Weights of a small transformer language model: 16 layers, 4957 steps.
MLP neurons of a small language model. Each row is named by its layer, matrix (up: input weights) and neuron, and shows model dimensions 64-159. Each number is 500 + 50 x the weight over its row's rms, rounded and kept within 0 to 999. Numbers have three digits each.
After each neuron's rows, "fires on" lists the tokens most often at its 100 highest values on Wikipedia text that the model never trained on.

L2.up447:469492543514452486469447537451534561543507458453528500575538497486528487578508559470504518539399441432521482456439594527465564536555534404473537468449542611586473494582521553388539465502419476486495518578487499485557512431491572523558428479561461411490544552420462510493416475546507427595
fires on: " Sc", " Sh", " sc", " sh", " placed", "Sc"

L10.up697:531523568384521456460412475409552525439418555529559598404564580540475587460492491554541428472525543533431523508532515480516464590549435549473620502396567461385557458507432490490550535532524523481468511558508511469540575488610567543465535466443443498574465533464514505536452407531554440535
fires on: " and", " a", "-", ","

L10.up955:505527501410446488496537493429542435505559460465495564529500455603558471477530376488506547442498519510426362424526513517461493541484402438427483578493483485559602395517466366514585497517525496511488405433425528507503451434438433465548525567530547376480505437432499479493528475490456450429
fires on: " and", "is", "our"

L9.up992:410494509457359432521512547465517434407528538484574516512476478594499489496489536456498432504531497515511577567533501539407655449550523477427487462586499476526458468503508511495476422467492464462525462499464501609541624495532479496504498501560418559532479432542529582515558454464429499465
fires on: " of", " in", " for", " on", " by", " from"

L11.up957:493544559484475495534531508538533451482462503490518527552487460552575503520470493585473536440466553500588454498520423415504452460511530543449475464503491515533538469604516434497517373526512516395498570433620435469459502472501581533590513489511539509516445491507487515546516573501519489541
fires on: ",", " in", " ", "=="

L11.up513:513552490504607400499526483457425501464579556503551427439508485481424523454519514502463435538463505434530495537514571578457540497459464468501421473644381565496460474448429584530513483537450474501459502550445506490488440478584488522524598437482501517477468506372475561497447440532570521593
fires on: "–", " ", "-", " |"

L9.up120:501419481499467487487594498403535490426564574418476448410534576499477424579459513494511539488477579415549496520582526450556523490443497488462481477528532480473426470593509517467487447516403506474550436505540525519543476486521523469541475551626517517528467455487473495451552580511530433555
fires on: " f", " a", " of", " by", "P", ","

L5.up551:538440467480619549502560547430376445492561576512431560526496380494484442504423489482506480423472555473433561458417429503472443558508491488500496511506530516549530489543533527514544330550526537568445492574481543448543508495571410515532511436420385477524493459488513449473531487519567498560
fires on: "|"

L4.up621:396423454506503520555521490495500433495490523582607448477410555466494590571421442595504551542483478424570568564498441457543491453452542462425479539482418439451479498473464490440495490419468515451486512528455565475550500534551498455565530548440534456497619451522432457536494488502559565498
fires on: " is", ":", " for", "===", "-"

L10.up400:460522475556523458585549432481465534556587520478548556472510529486470540453502505536453456409455460538541415520485480485532585470498464502514483489532585489437501457475389574424585502485527636582415511485550491475590641564455546460471497448480498480532475527465559496449472455631499508416
fires on: " and", " so", ","

L13.up707:516585545514569485508492529546510535548474498548573410508469558566498536423542481559531494565528541543519494556477423506553455485538602560460492526479528517578444410468469469462543666516543530551612459531488561388499488574448486545509621538558599474516515570505521599372509531484494483468
fires on: " |", ".,", ".", "\""

L7.up822:541502433510473404430532490454523463459513472553530502456499407548472501529553493570489562448552458534561493457540455498460517491490551483454511500427505475424489520421472487515515494536460566459495421464550590466507583575486513545464455545456475475489550513490487496451513517514490479420
fires on: " and", " &", " mi", ",", " |"

L4.up333:485589508515509472451543560477441403423459523439533548402443534504525495475500463409548600492461494494488542563447502384459507517481550542538529415458574513470429450493429469400498443495504524472514517475605544481454541509535597524545494483500502490565438399494465496574539440507505458497
fires on: " by", " before", " of", " until", " than"

L4.up380:477577515486477443504537588546461484553539481464488460495427415418482468416467495562525522451593529515556430410503457501596405514431415435446464525471522587455521494568430490469492554556577544529530482484471485578486435482513390427496512478608539496422618506523447483473494469469480507517
fires on: " to", "ta"

L13.up687:534466538417529472558593553546551507453506482460553427417507484521467454424451548443455449440460486465550564520418535515458465533476548559444498491510472506485645546543530606617577500525493479606467532526535535344471513529507516442531525503499477483536496507417600416516458486467519545448
fires on: "C", "-", "c", "-C", "-c"

L10.up160:438528506553521540462569451444516394485558481552476411493479524364421498473506429477520435532466456398438502478520580480400551476516540492492473455533467506510580529419495512522473407438506412513459411427488511537506568447579479481504555475541448554434418463546442433463442536509554492504
fires on: " was", " were", " are", " been"

L13.up119:596471549442505444584496602442599499492605586517535531475512478448390544522527492554529499445447397437545488513581465502446567436553529483453548499417468532506475479577479500518523526519493475490440530494486605502573581578588466531475466544525459518499516526606463521505486476530559463423
fires on: " and", ",", " –", " |"

L13.up467:500537525509493526476593467548555444485557471557524484447505517469434531462564484455549505412403536449502532501407565528475575424536479611594547432447528549407449499521549459503590586481509446483559442415512520528622484494477570540483496471505513505546503524494562454464527455496564508506
fires on: " had", " has", " are", " have", "See"

L7.up57:516531450428464534464538460436541482445514450478477424510415560571481419423465537465536551403474496463374579428440536465524519478449477561379586463466565494482471491524540595504576543529587551510449511498533505545626471467455458450451563406503553492497522509523482453482493414508538499561
fires on: " in", " into", " under", " on", " of"

L5.up664:567444550498548462472512546550478458424496560511510416588542535486534538471404468476463466509562455491488436519468490471477378530528522455505595451501440475464551466598539406401471392532519447484495483436570478475477425396415507599492488524512474462505541485453598529532490465540503469458
fires on: " ", "–", "-", " United", " of"

L5.up436:495460393494565525526396429465532585494532397532525565574455492466572435466507459485520521455445524510428483505469446558506618519606590405564592438505502498505437500536537398516497501473519439523470502515528510370394525458464515461495557459488468434487539479432457413550532535408504525495
fires on: " St", " San", ".", "St", " Saint"

L11.up137:501411429459464546623557509510578493488554547529475481589554557482442557440522501581635548481487427570516600488476606480551511441478611489529444475573602531512541515481434553547578541517517453466455556527473525546571542392529431543458475470512481401562470428585431422383463478479439529473
fires on: " is", " are", " there", " be", " can", " may"

L5.up648:464571492427504530543625523550396555411501443555544478462534391530414460468502465499472519583494453481504549416536395499596452498445462547566482457603525556484540529442472544488472493513457487462548525489451515467478424548404532522532465537548638470617491557464436450509447468434503534423
fires on: " of", " Of", "ed", " to", " Despite"

L10.up390:464487503479500556445460474536482490499499474492455532575572529579527497483493417424487565406501545468390426513579567504561471535544377505464460508473501564435609507637513529518541402534528591473513457488508554502548505449386563477547493527385544534512553494448559559471495486462519460455
fires on: " in", " the", "|", " at", " In", " a"

L2.up693:460549440451563611490508510505440499525499460373466500493573482542504401561432490541572500587454421516504525534587590465469432567545487508423500510546478512519476484590544507502522440487357557490584457492456433503525532430495448571480510417441379528442464536476408485539477459534536518511
fires on: " [", "[", " called", " of", " to"

L13.up270:474475578389447510546564470513439533524498415349561500492505496448495504451429541588466605488450460515460515422469479518550477493547380421453467499550461482543484544539468479561447500502527646540584482518417485557436526457522457619569491552581441482490591533495468514421428492453426491611
fires on: " at", " the", " of"

L7.up614:553548479459476575522606436583508490454477525482555492552421428602508495509465480470514556503452429434536542442518531573485515438519499530517483506536500529538563519486516566534491467527433486408571482520482508586466466469457458533485610472526528476463495421560463480406519525445500474461
fires on: " of", " the", " and", " in", ":", "ing"

L13.up635:487558442539600522505510503442592508515473474572560483501486510440521543536526438434530479397593499499478513473484527545599471480430441453538632518531473508573482523495449675421503563442439513467481498451553505540411492432499526417563556483464499512524417477550465580460449540499496462485
fires on: " ", ",", ".", " ."

L11.up934:472578451368530498582545473515529481479552541563560503545481451442472520546464554532480408507519515453573580497516535432480544546525428461487599377447488564477577552429563498535392538472562528429527591418568481518412545452528555461470472491451453421506509506522427603490529495429561475562
fires on: " was", " or", " to", " of", " and", " the"

L7.up678:476483499537539497524460515530512474614467606481555516506499479505405474461527503413435496526492601487391543409584562496417541536476521547504498445414449504509508471512553447553491548456509449460399435426549545429454515441581522472555546481515575487549554540430499437479547457482442434594
fires on: " was", " were", " are", " ", " its", " is"

L7.up296:473569519519492454504633447471452401504521516480540566607460433477477503515457567503388518448429482430485520607475468600579562493504452477431504496562464541445510534513550602388492521504526544499507585496563415475504474534438514540460524460546476533432518478391522519446493567521488457406
fires on: "\n", " |\n", " |", ".\n", ")\n"

L10.up962:437402542528500401503520496449477502562433497492508484558464527493544502551460425445517502490457525464433542479452522512567485434546505475512543439511455507491473546529526552478604503542492471537626518466574519517560506531551495433440454458385578454489520545436586424444409470450494412460
fires on: " on", " with", " ", " at"

L10.up110:473522483488536433393424511518529507556463505519416502523493485545495476449565468544461460501483482476451532552381503523442574497449534481487504549515490561482469459455566527546599506514574558483453507442531511588520460556506511541503537492470456455461542467450552551465499483567522462482
fires on: " ", ",", ".", " |"

L4.up567:496532512536468530508482505576484510545529533473490541527526466518515573499412514553511486364592491500524441539515441479401457497496503566418493477516426575441484579440461508528469595449415543463530482582485504536615515456550453508529502509528511442443470553470435550554460520541502458478
fires on: ":", " /", "5", " Ver"

L4.up942:507455471510451532419470491584516422532577539370444595608582474447416536505490537465472441480576527517394492511485485530451431526553480584594500488482524579424519477461531622609520596515541549495486536559461505546531550466564466537468456574420563486426456496616536534478502487544468522493
fires on: " @", ":", " →", " mi", " Succeeded", " /"

L5.up773:451528312459498466481547479410471474498530479457568483534458417450459465551436485551488473544499475566532518508503452506411472523550504580441468447508505481486475492523584515498472503581482608567495541485470462503484430555583492424487507469507468500512475360514490464478462591538546526496
fires on: "\n"

L13.up680:532552540516636468415544483520516467532466496446487384528528547461492496466452476535434557531484550551501525524554513489509484367458541411553542443619381436388412492423536443492507518482492449363410560563560591585561448443510501539497500472458520511474467468582493476439442459513525512538
fires on: ".", " ", "-"

L10.up277:528512507442439486505549464457457534510584531537445437510543455562451471509538425499495473483452473520547484526515539442456490488540512620465495503542489449415514474507457547532524583508507520427457559570500412512534368499448518543433576424462465553483542510424457407540532546489503552508
fires on: " in", " In"

L11.up334:522463447462471473438467589528540523496457552528503589520500551546483583504556506456498630435535515497429563466611559520429503543538409510482452476444460572547485530479528560472487440503508467459421530540601534573596470424444545561516476519469449380504450372538529465471500513498503454391
fires on: ",", " as", " and", " called", " is", " of"

L10.up75:585454470538586546518553488525543502419470505469564486408535498443534467545453541511519592446576470435479461486599508461539523449516510479517462536542585440475521443430523479488466503564351449536515498593517541451544490493549535465572419525487536492511488376554393488489578400438513549469
fires on: " of", " in", " since", " and", " |", " throughout"

L10.up159:549567465474476625614475471449552562541512465509539496507487488545485486439544535434515517443468418498507518585555505517527542501498485427441526543554425458518585485476497512496479478533526476450506516517554496550554514487490491567535514495506549404539477523476513505593524550504553590505
fires on: " (", "P", ","

L9.up711:484508449595548527590578438532556443500536431556497468558469555494500541543582578577567515537485554516526544550477606539569416455459526582531473518509442479466500405431488588409552520555430500438600466565501479501553482481590464543453599477520530428484506584500458517414454553502452491515
fires on: "-", " were", "."

L5.up886:423562520479567557505497486399534411454472505454437540534533419468461472475475508475450428411509562438549534381524503518465559528478436537405494481538466478512524473478542506379404509501504569564448587500555496575397441505557494491484479486525547534551476467521447482551433575522479422461
fires on: "\n", "\n\n", "'\n", ")\n"

L11.up323:517496444406451456579531375475476505430522557513456459468566436545471462486453451478473488392524521487526521588464526511533404549422440594443552548480554487457544496392456479547605481547549424431530507534477430507481492559585433550544456523472471468523484573368530467463521464503464535557
fires on: " in", " In", "In", "in", " from", "-in"

L5.up762:450501461514534483431455481523535437600409504480530548608514541506510554392445544487428470472465572520471540487533644485441540541612466440586554506487405542428560518480481460512516558535528492481492501448506451467524512466521519570529582531530454515390516448406542576543504554473525473503
fires on: " ", " his", " her", " their"

L9.up31:541552458477584512491550536536518504421565504504519557496403444479559500516529494451518533483518479466519543490574565582412515423480568452467548604508484473500588554521364517467481427527384451501530480512569479523576569541515495462424451494380450548461517552485463416585522428383524559456
fires on: " and", " of", " with", " including", " de", " a"

L5.up47:473470501524503519447484516578444482439538534522596511547511495489444635488406499551507490466405437497556570533457372486548476540472498518424519465527438549441566592480526531419506427432478527466490511607498494429465539474539426482528476496614493574520566455413527552531565568498587513439
fires on: "===", " for", " by", "202", " For", " "

L5.up839:595520482398522590510472537612408460495464466448550498517557462563429459523540432582533556590557496527464571476544426490478421546441471470551517496493512555537603543520550512581504467509418510435511524511496467580426437493403473573488498415481470521516666493477417427471471546471568512422
fires on: " the", " of", " to", " on", " in", "ing"

L10.up241:559488433460508544500530515567482401496501569476458523470507477492448407588585409475493457530503485492458593563505537528489484427481573437490461547438500502587536478434587513432495462435429532508543469518492634452483481547488497515513545536539507404348533504436480461405529469507512421537
fires on: " where", " and", ",", ".", " who", " which"

L10.up300:519500448538413502485508539528548512459495543541496510528533551442554477510584488559486453500502513528500476627493538494553557499513509499471520449470552554488522500503414584589462518490542525504544546477531476561521520390422370537434446415540528471480485450545474460506580560577474558370
fires on: " there", "%", " income", " is", ")", " has"

L11.up93:433594435541479527484530480477498422417482557508503491510461524499495445504497493497472458569467470506475485427609494521459523578573481453381547559501453487421434491460557472508474547545436496506535517557451517449527436532528484602516353531483465436418526463422437522413444520428533553410
fires on: ",", " and", " However"

L9.up29:546460495532513448498484486508457493547520502501485458484477527506484534488392497495441560491476502484500511480465396499383445563519419500475482508438597418489440510488602502471460487506433448575564492478434512517372422433602510452422498482535463473479453425436560347471459468523472479587
fires on: "\n", " such"

L2.up322:539459544467498453531479500528592497511528515473592491547547511417450540498385430509460506459488504512539453476423444548478514582518530492547532448519513496526476500533552575485566482603537407409504501518527414516520503543480516577535494551494458413486498602482514519488529490582469429563
fires on: " Sh", " Har", " sh", " Pre", " trans"

L9.up718:438488441392519507505463457498504472555444510508528564542453523508382504503462542445476499509500531424482467502633536535431549443475523561436464432497559521581525480460426556524506424500427545515510466528475498557546465445493560615597564445545531434502417536507428526568592450471524470445
fires on: " |", " the", "=", " place"

L11.up29:448518425460444440430540469605469400514459522508483529585525509574445465536471469459442507460516524511499560517459395562527619447562612493495523444506483548473537460514492451502564438556493564437523575579425582549514582482441614517591579498424443551474575457505471552591495514488609501494
fires on: " of", " for", " in", " Of"

L10.up990:440517498524583472448432428453502404544530543535505510532525446437470528507565503558405394496503621491476573491504581574479516461549540592453432531456414539407422526397451512556570501545641566529489497570387488590499466532569429538593517533557462463387454445437462497400520568488491453567
fires on: " |", " ", " his", " first", "03"

L7.up1014:554428526565534531496454517431502461466493498449553525503681482471463511571432559530406531512480519521499463483479515496503496464494546470549535544600462507424486494511587454562438464476479462483479523497522498569493467485440558554565537425372450505549453479516657540519426460488449384496
fires on: "–", "-", " |", " fre", "-in"

L13.up733:592563468467493564470527422561435433485511552530552498502455418492429527545493517516528424557528503543537601528532450462635431577484451516575465563544521526501512545571476586472482486584466560480346502445595533439452590573458533492531524531469521471563553519460509414471458448505591467498
fires on: ",", " the", " of", " on", " and", " via"

L4.up453:527434412410460492451556511476507488416539612516511495490560536451500404456539483510544483469417568518446520471573480474487515448494487503482526489471623477515519544513533418413556438541499449505483405496453487548570508576469490519493411552528457518408476498528435494525497470493548516470
fires on: " or", " and", " than", " \\", " to", " each"

L11.up941:476555436427504525512538491456588499539547498436565567509448488522537481530425378583509539412525510445483459452488435506493571505501370481453494435486531390527489491424451479416528437396511516534489458466535523482505606554452579477583469411511492521501408465458473450482510490589511558509
fires on: " to", " and"

L5.up90:482480499513432501442511465526495499424495473516595575588466482478509476431543524506506463470464567615489487477545530530552463471576547449493534505529557468488516497548622480401546380473485492451554430511456509526443467465441518559497499481424558431543497455576446527523468522552455524462
fires on: " or", " to", " dis", " most", " them", " rob"

L7.up777:582450568459503474468545521511570472498555551552563545477508510382543505554458440432591581440431536521547425538490401492491614453517431635526531404490570518474493467548461462384440521508462546550437493599578407531500546533467545510512467451432501432512520450456500581544492499550499566488
fires on: " while", " before", " than", " during", " when", ")"

L7.up557:508484492454470514529559529564478525520556477540610545453508500528507536461353510529570497461459533460488556506563456522466522525471500446496495582571394522485578456445510490500412465406474520521479522471436498529493568475443477508563550566544512514442574475525527492449434507566392397512
fires on: " |", " on", " of", ",", " Louis", "On"

L11.up186:545425546407491586528504506465489528517536497597436481567502550587566476487426406514518495446488577519492603524477514579524510549471490610533502486456413501445481552413502414504510585595561619481510517541547470468460513573498500497598546511409490458413478474456510514443522424446439472491
fires on: " of", "in", "om", " in"

L4.up715:512458412499563486482496566426506453575426507522474495522470571456487538475432454525531499398513513490482573471485494394534484509444523574531530490371574530499450501560460507473497501559484488512436564500466512633455495491573512462472526544496476582551564614470482513424530402457624491486
fires on: " |", " of"

L10.up121:517580488534486563551468415467517593518520518530553480476488492491553495525483484539505465383483584546489457535511484570491572543483350444374525436541561438492535518452493543493506501493497544514436401514524518385502498508484525506496468433578561463533481564417545421452515539534523482426
fires on: " and", " ", "."

L7.up12:514456513478505535520515437494474521476529506475432551478437532487539474445486516481490503477504396519551496519482534439563569525464438573425563422444516484444530535463415521527534538553443504368449444476568475494387481560534549623601555377441464472486470540509466519587485516474503577574
fires on: "in", " over", "ar", " in", "'s", "-in"

L11.up361:580533530491483430550516519473494504465549521505527580465560531468467529451482504536569502475521503431422500468504568455527484553521448514515463493483511517557556454484474476480644401573523513417492454557468563518551508523533501491481491521437493469392390418490515520483422460542522506385
fires on: " and", ",", " later", " as"

L9.up730:503520471525501551566591528507590466488505430452554550566496517483524569527560493368591442491513535415535487467505510563550437548494505450467584587552499471510579492531462500474529487472367437467519559586416501483584488467522555439559475565513496514495485551546518536503537486406574503338
fires on: " to", " a", " th", " of", " Philippines", "–"

L9.up329:535465510528515477493470576498542490523569602449404477432468584590486482466495437536562543485528537478541448557551305448529415484559403544513463498490520501513485437570487512466529486528493478591523483409553473569470535536571478607506603427519529472506491579430558555471478553431466544466
fires on: " |", ";", "%", ",", " /"

L4.up719:466491546524485547531514546506487464490440517462507455484462561538404534452512533493455453437501628490408630423394465532424533434439510458586447538475460571499497491495446458465497639492498542476411480481510571534577434473550495501505559514519561488546495481408517459450564496477528514424
fires on: " two", " were", " are"

L10.up107:520537458464408495496532514523481418550570564573517490520494514382451546421572457426590467498520467571464542567537475539442513502545477519574493464523540446479557554431484497519487481519507528502432465454603459483468506454460424438536518502526428480470497475513511466465464515416602451546
fires on: " was", " be", " is", " were", " been"

L11.up472:502540500521458543464481552473410507419456528466475503512488597555413410463486477492540461485482561610452517441500473456452505562508462532364554541415445535477448456442558488531478514555506543555533494540457533486521480485416434468467437473547456515467615444540461557381510516422515478558
fires on: ",", " in", " of"

L2.up688:475391533578543411576421476518530558500500507508421544491481498371510487511500521403493480506443526485567582402493469494533498442523455536554527442507419436535550464434454575487509457565493439450500508421562559521485562538528543462539510492457493457429470566497484420436526535471493464457
fires on: " at", " son", " on", " daughter", " sons"

L5.up909:570536487570573541540505397484539388529432574418592568520469559485407463539541527527474518476430566555469520547422541495491324482578582469462505489515518499497469426433468515474484546551491525521525522555436535499561452504538573544447464501577499480476513494396553493493410477541455530606
fires on: "-", " ", "/", " p", ":"

L9.up210:418500561607460558487500451475596503494555407487518463471497645459492531514455487509496444404548545508539501510487488435485531531492519567509326488441469492519515557593487444428546534559406558499485500478546524601600403525522532527484539456447522521392441386470538447491496397499528534516
fires on: " one", " two", " both"

L11.up480:490500478448429579610496619448596496456488433500532502532511459479461551469553530441498478485460496457531510612550497458464497452508498485497561509509424508523554511486449544526483486419571497502455426458546482521524538482471510517516501519519513428569475482500565447553402470556523472546
fires on: " (", "S", "P", "C"

L11.up901:583497399435521433437382479496552535436563504549519472459484507491480442469541451508493444393555550494526366474505493589431480575454499533401473402393544508409486537495565445471514524478463465483521484493528514538496395544509423607510511535503423494471584422496591450555464540571502492501
fires on: " The", "201", "202", " ", "199", "189"

L9.up351:534567430452591508423444494465535503469490508532490512503523544516488557445454500565537496494462484531456628486547494546453475442572526431540512375464463466477543548488393493527456467529566533419546546472536507480362559443491477507423490460499460555442529466510445463481510498493458513478
fires on: " |", ":", " of", " War", " the"

L10.up930:535544498473534544509418527559436507451478546469431499492465518552473496485566507444578427476501420496562498462561474499489508553559543447466585485490376498520527462554520492480431603602532466534460520469487560448418422560559513461472456572535446467386601463423436531430510537436546502411
fires on: ","

L13.up1006:530521455525533529490514512498586529552549477526514547579434567394542519492472467535557457475469531451442586360431547478430457485452588450505431541522448451530453495495524435550572547402498521519439563477560469461469479459488482456492497457501467517495555458506428473486564492504488398534
fires on: "."

L10.up296:518538491431466543467433406532525476470522476542531542513452513588473482513553442482516581415485512554459502388562487480453481563525378506465521534417558469423436526503469479466531564568445486471500446573519536521522485490469451509624416543472521420501531499543548518505497523446541498452
fires on: " to", " in", " and"

L2.up471:434488556558489515559449472483542498392477525522539471520581500448522510511416476483494561452448576582506541508401532470567480463622528512553443512452502433515454510480499525465548500506526475504462514512503431396493410459469422400529533507413630528558519503429475520499570484536572504413
fires on: "X", " X", "×", " family", " US", ".)"

L10.up49:508546462529627465507464555506428500507590526455411490531399446431553528500490408470540468531509529500464481491539506532455457552514550528514491399440432442487513580437597451435609503504470484555514468467527431542483440495590471519565395588487498556559524485475535491511529503450432515471
fires on: ",", " "

L10.up796:465537449482472519534532477443538523488432543491466468489482552445440495506475469497507497511506522478401446565485496468415486387583542521500482480453401453492559440405502427394491381509504489446552426493430538379525538490500488562556582536496541457529513461497490520503550454488451421493
fires on: " who", " which", " that", " series"

L5.up704:413468624482516405568485541574443387591412592491575469519543457502552442530492478563504540558487539553480511449460426489480498574527455562444502462504501540582465491569485484462459466490604537473491464570443520509512553544473479529512502508494482491497515478560521584449459450397429469541
fires on: " that", " of", ".", " for", " and"

L7.up238:526532409540579467616430546439477563468546396405453411548472548500462436557398430579494485525532511542527459497454485551426389529534496493524375398454473455487600536442492508491496539461532511526525472513590506521491457559586521494548557533505516611486516428478459544509433456418513486581
fires on: ","

L5.up423:511504496490525442484504587465473402502496459517490517590465451526436574482372402505429482465401503577508508422472423441509450529584441597466462431544436508528545472520447532472496560528542483484466468509487560517502422488520512468467511517520473574508564437420511433520464512494500500558
fires on: "\n", ")\n", "'\n", " "

L10.up758:612507503447454478547562437480429495470544465481477488454492571520444482523414509528496603509488574474489587575519407495506480452460489426522363476545569481451538524476544513462497464523475530544506478505523478436426474415617563471532536572454488503511515468443482421418501559470561481443
fires on: " by", " of", ",", " during", " the", " Croatian"

L9.up740:510493433475464411440542486575465381541515502448579504562538529504519524420557474551514572486466531485491496400512381488532612488479577435511474442379558560481447419561532533508565387495462524541547446499491553525530537437475490424544408484487517538530591453478483536458438566524555445461
fires on: " of", " for"

L11.up251:545618500450569513507556523492556560485569465507565536478537489567449495512507478506525494369417440455606506520529477475485531487550476510484507445541372482555556379498520517470532447449537617399515443538564577469438563531441595413545508463518590474491403425498530504477497612538491527432
fires on: ",", " before", " and", " which", " just"

L9.up133:533493458502616531475450496443535476481430568463541485587486551440420445530450476547503543439486492515569497590510522577523455485488418575485544456440565590579488472510405612473471504532450550421524516446464444561521530476556473568490561430503531450610542552515523536488505588452472466450
fires on: " |", " ", " at"

L9.up822:526553463518459516487500651530446483437548520511476414501464478468519584492486511489526501539586430448556572515572495497493478518444398446474385482563569411433571483580489569533489550583480473405504452539500486514476408560474444434502470418550453528495437484547516563498417490480489505480
fires on: " in", " of", " from", " to", " high", " with"

L7.up229:432505560566494546521505498491471550513556522542504429493502506465501418597506494526592500503503510485492455432510445588535528466485486460435490531418495559493482456495494442488474499511545569517590542434517495393511566465541511484623540436575440489578491519489498608476421586471513488393
fires on: " |"

L10.up512:559611445443537590489490453594529484474503495425598466469510465438475502546577593454531480507552417484527539504513504531531582544469513568573484515513540556475573447477560478562439487500377518496520544546525456607491487417474508501441535507550559638515498385511469518519580504475558535425
fires on: " the", " of", " a", "er", " to"

L11.up450:562529460528495521499432534561446443391517453506598503522491534576578396454450516492567512496444435626505549575458483474512461497580517521519472433461485462499469566483478506560573406493525412540507519416490479522439502427430402520594500510532450423527531432484504518459537527433507519471
fires on: " as", "|", "-", " in", " be", "=="

L4.up262:568529519480486568492450556505450516458492593438467544497523529542450392479542429518567448487541507582508544459484460486479459503536438475451538495433468511530492509520529555598507498594497474507643448521498514503477514466503476477450512568556428533552528444468456493450522464431433477496
fires on: ","